Part of a small language model's weights: width 192, rotary positions.
MLP neurons of a small language model. Each row is named by its layer, matrix (up: input weights) and neuron, and shows model dimensions 16-143. Each number is 128 + 24 x the weight over its row's rms, rounded and kept within 0 to 255. Numbers have three digits each.
A block is one neuron, or neurons of one layer that tend to fire together. After each block is what it responds to, as a language model described it from the Wikipedia text at the highest values.

L4.up44:141103103117129122140117141134089115129145134106131128133171124124102094148143170139107104105130136106123122101114160107150102161109123115118163117150165130077122170143133138146105132125092156136160060097127106111110111126115104127146123093143099122114146095128143103127126124195127163152135148149108119173121110104108118138095098153150168134155113129123089124135181105120133131127109
L4.up255:111102121120132139127172158167111137139158094118144139151097119138095124111113116097097097106081165170204135179117081180162119167123133116131148142140137116106149079136157143146116130073137134113149114111082130107165147171120120119140144126152103143138143122155101173147099148116160099110124110148095145166105135084125144143133112120119135122154114120164149122122130155081151100132152
L4.up501:158140111137139158160115162123077085089129124116155105120079119168166161130098161091126118119085164103157140158101112157136129146101110169096115137132131102127130121129157128124134124129138157137140147117106142137111143099125138122140116131135077121162127127138144087132114105112125103159109109098112166172130129132146132095139130122143110099174124113149093109134136155136117109133092
L4.up594:133123127113080109092105116126101100159115122120162087104157115128102118140148167103126139127149133100141138133118150126123111133131135179167153109165106071121082131160152114113111206112142165121086123136156160141132130127106087120123127143135151137164144131127129112118144126111101143145121091164140129143110083139127159170107151145164089153147154151172097091099139133162125117135152
Word-initial fragment tokens

L10.up174:131129126096127109185109117113120124128139146128147150128175130111120105120125091116159090122122075118172092124148111167176114105081124158095145143138141126104101115098107137149157120142101126144123156128137129154132136116066160135163176175124105141168111093149109092140102127093117129080135102098153116121092145163134092137077097105122137180144167111102130115126149170122164105129134
L10.up176:124125115130105107137083154126137117133126145102110170121138145139133118136118156134117151134108175141128127186108104119150179084127117128123125144126147120151163072136100107116145147170117097122114132136150171162152132105119105117175171144109086113143103100140069117103130102106108152107123090137151159132143132131145160143089176099133111147139140099141151128112117119092139120138080
L10.up262:110113153137073092199113143134131135161093124115177114122177120163151119115127145151107121092100123106136129129106099167119131149117112155125125167156143149107104107133151143114143119163166120137110122105128144139147138108112111122133089149131147097172153127124121091134127113145148115138103119106075160092084089155090136143106118152156119164116145146155188150161125134121116093132159
L10.up300:125148100125144116118162143092115108134119186110163136151102149195148124107114103099116124130126099154144107082107116150126097101125138127120154154171147125097140140133116145117135137121131101117102118143143116172151124111109113148124099185108132133112156091125129150174137142168125067124149094108136128095119129110102133130129108144134111131119125206105122139118176197131145118117113
L10.up473:158146134141113140156141137138157157113075140151126136154129105149143135107101147153115128141111107161101108134057103162107107163101123104079106141148101129106096105143135125171127113147113169162136151110139120149143160116096099112126176091116104126124123186130162156123118126154112137085156115106098115150171192123130098150120122128149128068092115126125134107137138166091155132126131
L10.up624:150151131132141123119140142100126130132118143131101122161164113138159145096099099146103119139112110120130108156127092175110131126084122122138137187179145100113100113165126111133165171176133124151075135114154143121138185104115111159201144155157097152165087119084127073128102128104110137126123124166117107119134132101117148136129115100147149167154138107133095136105143139138155084096128
L10.up631:158143187102099136133119122160123104126168149128151123138141134190109133086090128079085112130113147120137087145080128138111125169126109189121123121133140144088112136157101114130143123137120091157133151124115147158138131077110152146143122137104107149150135142128121080130156108116079141141148091130116115110137119109168139093105117135109137136120118107172164090201141133120124116094076
L10.up662:133128128131116087136127147116139101064127092105117131103121128141129172089132164159171105144156144166111144087114110140135102098093111133099099132151110148157095085074152156106165110144121167113142147137138121127147125113102104132143140100107094123126105109132094120106124164108084150129135120151128084117108178134138164079134118135166115132155140143132103103168148097100124164110118
Title-opening "The"

L4.up25:129153153132135126112116122093118130102126162116113129150140130112144088155109122114133124124103126092130163091121119146150150118126145118086103151105125156115103141141157144122145137082125119166141129105150122150140113159199128144134137127161120133131132084139120121087132139097135149143145115084090119107134115112119135106096092158145100127153125145139139157165138120133134157180145
L4.up54:132141135105105165109081155179130127118138208115110103076102114137114111113123124116153127106154135153076132117160132103100091159125147181106109115118090090155167089135113105144124120133145090142147140097124146118111131111127130155116123139103122103179103164125101138148136142140165122109150154176163135165139169128147078133140134096148122120153139111118117141120117156103111128163100
L4.up165:121141106138135176127129161097160149137080149112099115169135126081125096110115137145134118107072090117130155124134143146129147144120087069142134098070110110129150118135103111161119113138165096103135138087131135131109096143134119150107102169109131141107140114144137121136131119100098152105116138145180112097145081134092119090145155143139122160102098124092103126113096134111137119156081
L4.up613:126135109100158154134135152116122147089119146193082104121102109127120120152140122148125080091120106159145107129090105160125132116122117192103159141090116121126144171165129121109146105145139078136121161090129135109134124151145114172119130110110170146171131132103092088119144170116100113116083126159165130142129119125117136098108107143176090120151117140117142135118132172147133150134096
Mid-word second fragment

L10.up18:164106114167113129150177119080102115151147135149123149115186133124153110141132103148133145084077102120143165106116095124102126089162130161151159129111091147106137123116109110128190106115143108148136112092119108155099108126076134128152138156131127108158133121091117110118088103098172136166137158142132114116205171161128114132097156146147106093089132149122173128148158144141141112113115
L10.up69:111167133123110149166124113095110133111163121156145153131098133118113126135139176118105125099141152121167146154086125094178123090137109123152127097115155100114145185134106139133148109158153165140147132092135169100116167099161136158140144112114123169150116143178137149109155134132098135134135166155116141149125133158110063123132118147097134118135116108131130155103123148124090156131149
L10.up330:123089113143134138149140100098103129146137102105152122153069136163163123136125175177089107114163115137124116176160095123145103137123141164149103099114127135102116106124150114148118148151102129184133138117149149106158103104129119159139183085129131106123150118104127087163162127143109165160151072115116143121119106148125105122102151114130100135135130128120135158114096131112175089129136
L10.up338:153133121126142130078121141143124129088123079119123106110163127109143119100110092149155083142133102169137094103104106114113121145121102108154119131141105078134122104141113161115137140106164162128131127163143104133140108119140128167128172113126143183136165174122112179104145160111152097159119117145135127123127139125137151115166137129137156142109141112144105098147128131150107108112130
L10.up567:097115123109133075111165074138141109088098138121121126155138148147154104125127118117130113145158179142106138105131123137160109121125181129127124131136164185124106117145150139160087141102147091147133108082111156143162134134114128142130131160130113156151135129148062098140182116089102122161155123152103133111148105159121108163069122134121170100152149137128173106141131107115125104096125
L10.up600:116140163151141095131138142123134152149134155091146098141113092092122174152142152131129088144108171083142080110122144140128130171125117214129143141102143099119105112120162115084131117164111161109149132128154156173108125128130083196156122074134145114144156126153125110137116107110077122125108094140116101157135118120110124107094157133120117133128131109145122136159107136118144179171095
L10.up602:151148122129159095150143143123089105152122147164140128140123153149185135100109145104110110114170127092178129075121127133126132107142135150125146121060145129106141153134137149094146114129079115144105110102103172123112153174121133116130192102165146138160129125094106117130100090115098155154153145146128119142133133093142113126160159099145162114130153118112116117129131151102117099119122
L10.up650:137155106135144101136142109111109142147111121179126172150111158144153089158173118108122120098136111134158132129111148118124171121137153135111102045070159097129106134132110146093131140102131128145148120105142186119119145121134120137138198113105141118149126166126119122150128104115138150138103103147141129115116112166135132163089155173108120120139195094142171125118150157133094086175096
Mid-word fragments; table cells

L6.up302:121101187110129158165158121153139127093118143153103150159165131130127149136143144135081120147130135111127120083084154117140133109139114133111151124142115106134145122162118116147141176117132107122145104112118148104152154145136142177161141090131130128132146111129102166095140093119165182126106099140123148131158154135144076113145079100128136113077158138148141130118095139133098138117078
L6.up766:153122144119139153158129117145082132167171145153145156125156092175119077133156119130126092154103117117127162110134143134162134115180122158165125109125125131134136129113097096115145086087113101116115108132109116083085171097123206167170163088126130140139119074108123162119099138129131154095141132116125148087162133124120116143106143104160134122136109065136109143095175126102124129151103
Word continuation after prefix

L6.up336:118147165132154120141199132138154146145136113122103128150143130160176136112119124135138146153149139133070139126100092107153089122128164142136098144106100112106106114140102098142132125161141158149096146147160052185135110162107101131132116121151109120137115111159135134164146105109118151173107092117096111119167080157154128156107134133086138104163129145143090101168070155119114084137080
L6.up467:173120149146111112140099147145133137108154140142123108125137125154152127134159166124123091139075106144145119123078113119155098109100113152139110140158134062109086135170085112139182086130115156150139072119128119177116194134112083179139104131107077126132099091110085130149127125142139128142105108077076138115107114137111149168089116140111128177158105137120147114114082124115144157133122
Clause-opening connectives